Weights of a small transformer language model.
Size: 11 layers, width 256, 4 heads of 64, MLP 1024 ReLU, vocabulary 777, 9.18M parameters.
MLP neurons of a small language model. Each row is named by its layer, matrix (up: input weights) and neuron, and shows model dimensions 32-223. Each number is 500 + 40 x the weight over its row's rms, rounded and kept within 0 to 999. Numbers have three digits each.
After each neuron's rows, "fires in" lists the words (lower case) most often at its 100 highest values on Wikipedia text that the model never trained on.

L6.up566:461516574517501523480505493472472445582551512485436494504522527604506544515491457467534517483508543581476497494440430460492502505505541441537528512497523437553498502509431552471553467488517522533467510595498513542391477519440550463485563462481449482481474470534550499472492525565479457480554500471410589471424485486494519480523494490542523475503531477555442463474459541458472492519516502449492598404489515498490464495533522459620446509502495561484563477531535434498480485446564372500427439519497511520503535461474522412476476511539530492495503549541446516528530496501477519577
fires in: "united", "indian", "india", "joined", "just", "journalist"

L6.up432:531525527539536492511503468508530456469424472502455490513529491492541538490464484540437489531539495528550510452477527491483456520509439559546527477457479450504534466520434556438486494480498524513504521452491478491609556449516482533522523469492504561519494478455560462506473508485491560509544518582535536481525565467456499482583503494510477497542481517453515478485461523449497566512510555542462522533471479462489527534484549541577483477490559572465547449443568517489547535429460447440459474444516519473519492510505509436533462487482459550480548476460445524488504448467540543521
fires in: "and", "life"

L8.up801:501473575517493526443459555527475461584530461543545502530455540572498471514492505473544495493533543566418474561454490472528461484523504475537509373519511478468495513440501554468550414510458515439550500548478545539529493496512514494466505483530504470556576573475561422480516497572526495535451439491427474515475500507528528498518577504548466487477498492579542452513468517481550454536558528503557547488501519488460473462484539606535453495499505492498528466458552557478467528470474490478568492545516545489413495513506504459498489515462439452451481533445459494457519496480567449505
fires in: "first", "where", "best"

L8.up73:487582510518494476493506555506520526488513532474539425469500590533473475487504500496543510517513516576493478473495457483485400446526509558581483393467560459483491468505538541483504505470555572514549458555560488564513539523462528488450457524517363461584454474468508440578450496480474458556551468519513497475509495489449485483524477546478449512483507486476521458454534477482461535538485542517572491480468493510475533442508457507524449493419507523457473476479561475518555469450481561451452504499537564580499465520509538454511509533501507543509527465462430483523556509486484460568
fires in: "states", "force", "for", "front", "info"

L6.up595:471526511546492404528527466496512491485477559486463402483569507481495433453498501529517497474517478545508605523470515491517508544496482437534533441524470470501476540540529469518540481558538481537580464538513389628545455489460537499469557419540459551571464530520532516435489480444489465548460544490487538484551514473547568499522487500566481523406492549468554507489538561465553529528491464485466470525498561521492462498478473480516505509522537387490578492458525549546516512477514479524475521508471524500470497455409486464601504496488514519582479561556493479448549485502595501540
fires in: "a", "is", "the", "both", "an"

L6.up850:555508401508501504492508528496456529486482571565548487477497523540473522538513499469489482497552470519506523485524487491497482521500532500559553501470476449397525486524515450482475553521496496541547461493508461473517510555522512540440462441507554456454495461491522479629483495558510455547493546478420493518546512559504468513479464465541496499440490531428477494438414547453582458578492519515488473517470481449482548517408580600549470492488525524459488467477501480455497468514468494464481500423452502436476510502417556502484413542480469550497477488468527459474503516479524523548
fires in: "season", "not", "several", "election"

L6.up968:511515510453469556617514514475513520516458482481487457457453458514513482473489528571504538532479563571512480410507503512496439484497490503497596463480537474475522525536490538450526475565501551499529413456544522577512491550532554490415559477495470515555505499470545497402481522474464443510529451454449379522527572506494535536429526492513426467513517469549503504504568554528511479505487473479520487503515429484589488458490503479528494530551545485527518466535520547477557529474566458435523428489522577473494546502504538454469489455482437509515475526532434460500498527504529458465
fires in: "february", "this", "figulus", "upper"

L4.up308:570465550620558560434486473459539570462469489460508495488487539574532526527523502481522460476495483523492514533481569528526452521517581479536522509531538427476520547486523562459479553525540534477543375537514451507544525437487521436416473521459480448622525490491515525395480489535446514485495458454523515501533476477467490509476463532518480518531550538526509474467513505493510397464556520471509521446539499493509502508505442537521486497466501465459517524464501508546481508527510472443463491552535513487487494501474520432421474481453470557527515552487405461543529528486592428540
fires in: "children", "general", "final", "french", "lawrence", "field"

L6.up927:476496518493540403580458424488491494442508508484471448526534469447528413533494499468473488500541487630476541475452532440473504533517502479557464509531589434542480594415524445462527438437502478537445471551532515516524557597572512451551518490497526549437481531485537533456506491537527449493538539488487536482457455541532570470469540485549491524448502397491514525519502580439498473537457513468497477497496544493544572515485533509527490495508534461537513549440527491489497474517508368502422491526522498572549552479467483485476432510495497579503512542546477526506499555510466535483
fires in: "s", "its", "arts", "their"

L6.up117:482436547551531480552437475450537550416506515480517441525529488534495566446475498445486485475537533506505536505488541439509480562494520458559526489500587431473473527440478557498501524463576547508492442517477467536535471484555458456526467547503455538602504478492537445491457497530493512408544543463517500464451514542502493489528509555519485481502482474441511427529503478445490558491464468474512499435509544548522443504506493554568474442535498488496510490419542487534476530434541492455445486482546533505482456476468502390468474481552427517489563543566442504505552452451541504503
fires in: "while", "who", "where", "when", "an"

L8.up631:519510500592453534553483442514570564497572474459464452415501510536516534433455481465463511473536476572497513427468520432557486527534495533535483487570532472511496538477487546456523561530513553478519511494475512446389452450495584439503502514524472523385499521529585512517505482584433542490494506441486527449477585493551465491497557500520501485479567482480499532516458503465498469530534545531487524598507369547464473502481552553496413493445430552480478539493594461480473529452474457472489438489530485472451471547492535494478513434527445463450510502461493521476519497479495475517
fires in: "footballer", "politician", "born", "bacteriologist", "actress", "and"

L6.up515:506487470492445457495482510485543530594447480467486470497497517495476489563482474393489491478489547523561497487436603562469454450547521502531548441529504444492535550507514466453469582512535555457465473494528509528469452565512524451479524528479446443555467519525510450463488485489444493504493461509516529531466488478533544482503548521415436543557527432551542490452505483477502494510506460465494504484532493497523470552473511516530503460462491479468507514501578506459525531472599488498504462461526514494498538512570500378423445417533454566567495481500455541515461527522557499512
fires in: "february", "greek", "french", "frank", "germany", "finley"

L4.up362:529539524565536451580455451543512511548416500484543515460621538532548491531515498517473526528507499525498515561449510520473509442539566538487514524514516418513562566483494539470476509516497497484549406483444451515476548523482528495478561540459503516491517615504507567380484473563448570521471512523424481537493423352482525502537525510540467448487572572511507522474487545526502462470529507520507490458523483481495484518470492489507515537484554513456472481496555453419569553553430480537454480413490533543508463464435521468447479505457479571505499474497472447457515512486509523521
fires in: "director", "directed", "directory", "actress", "direct"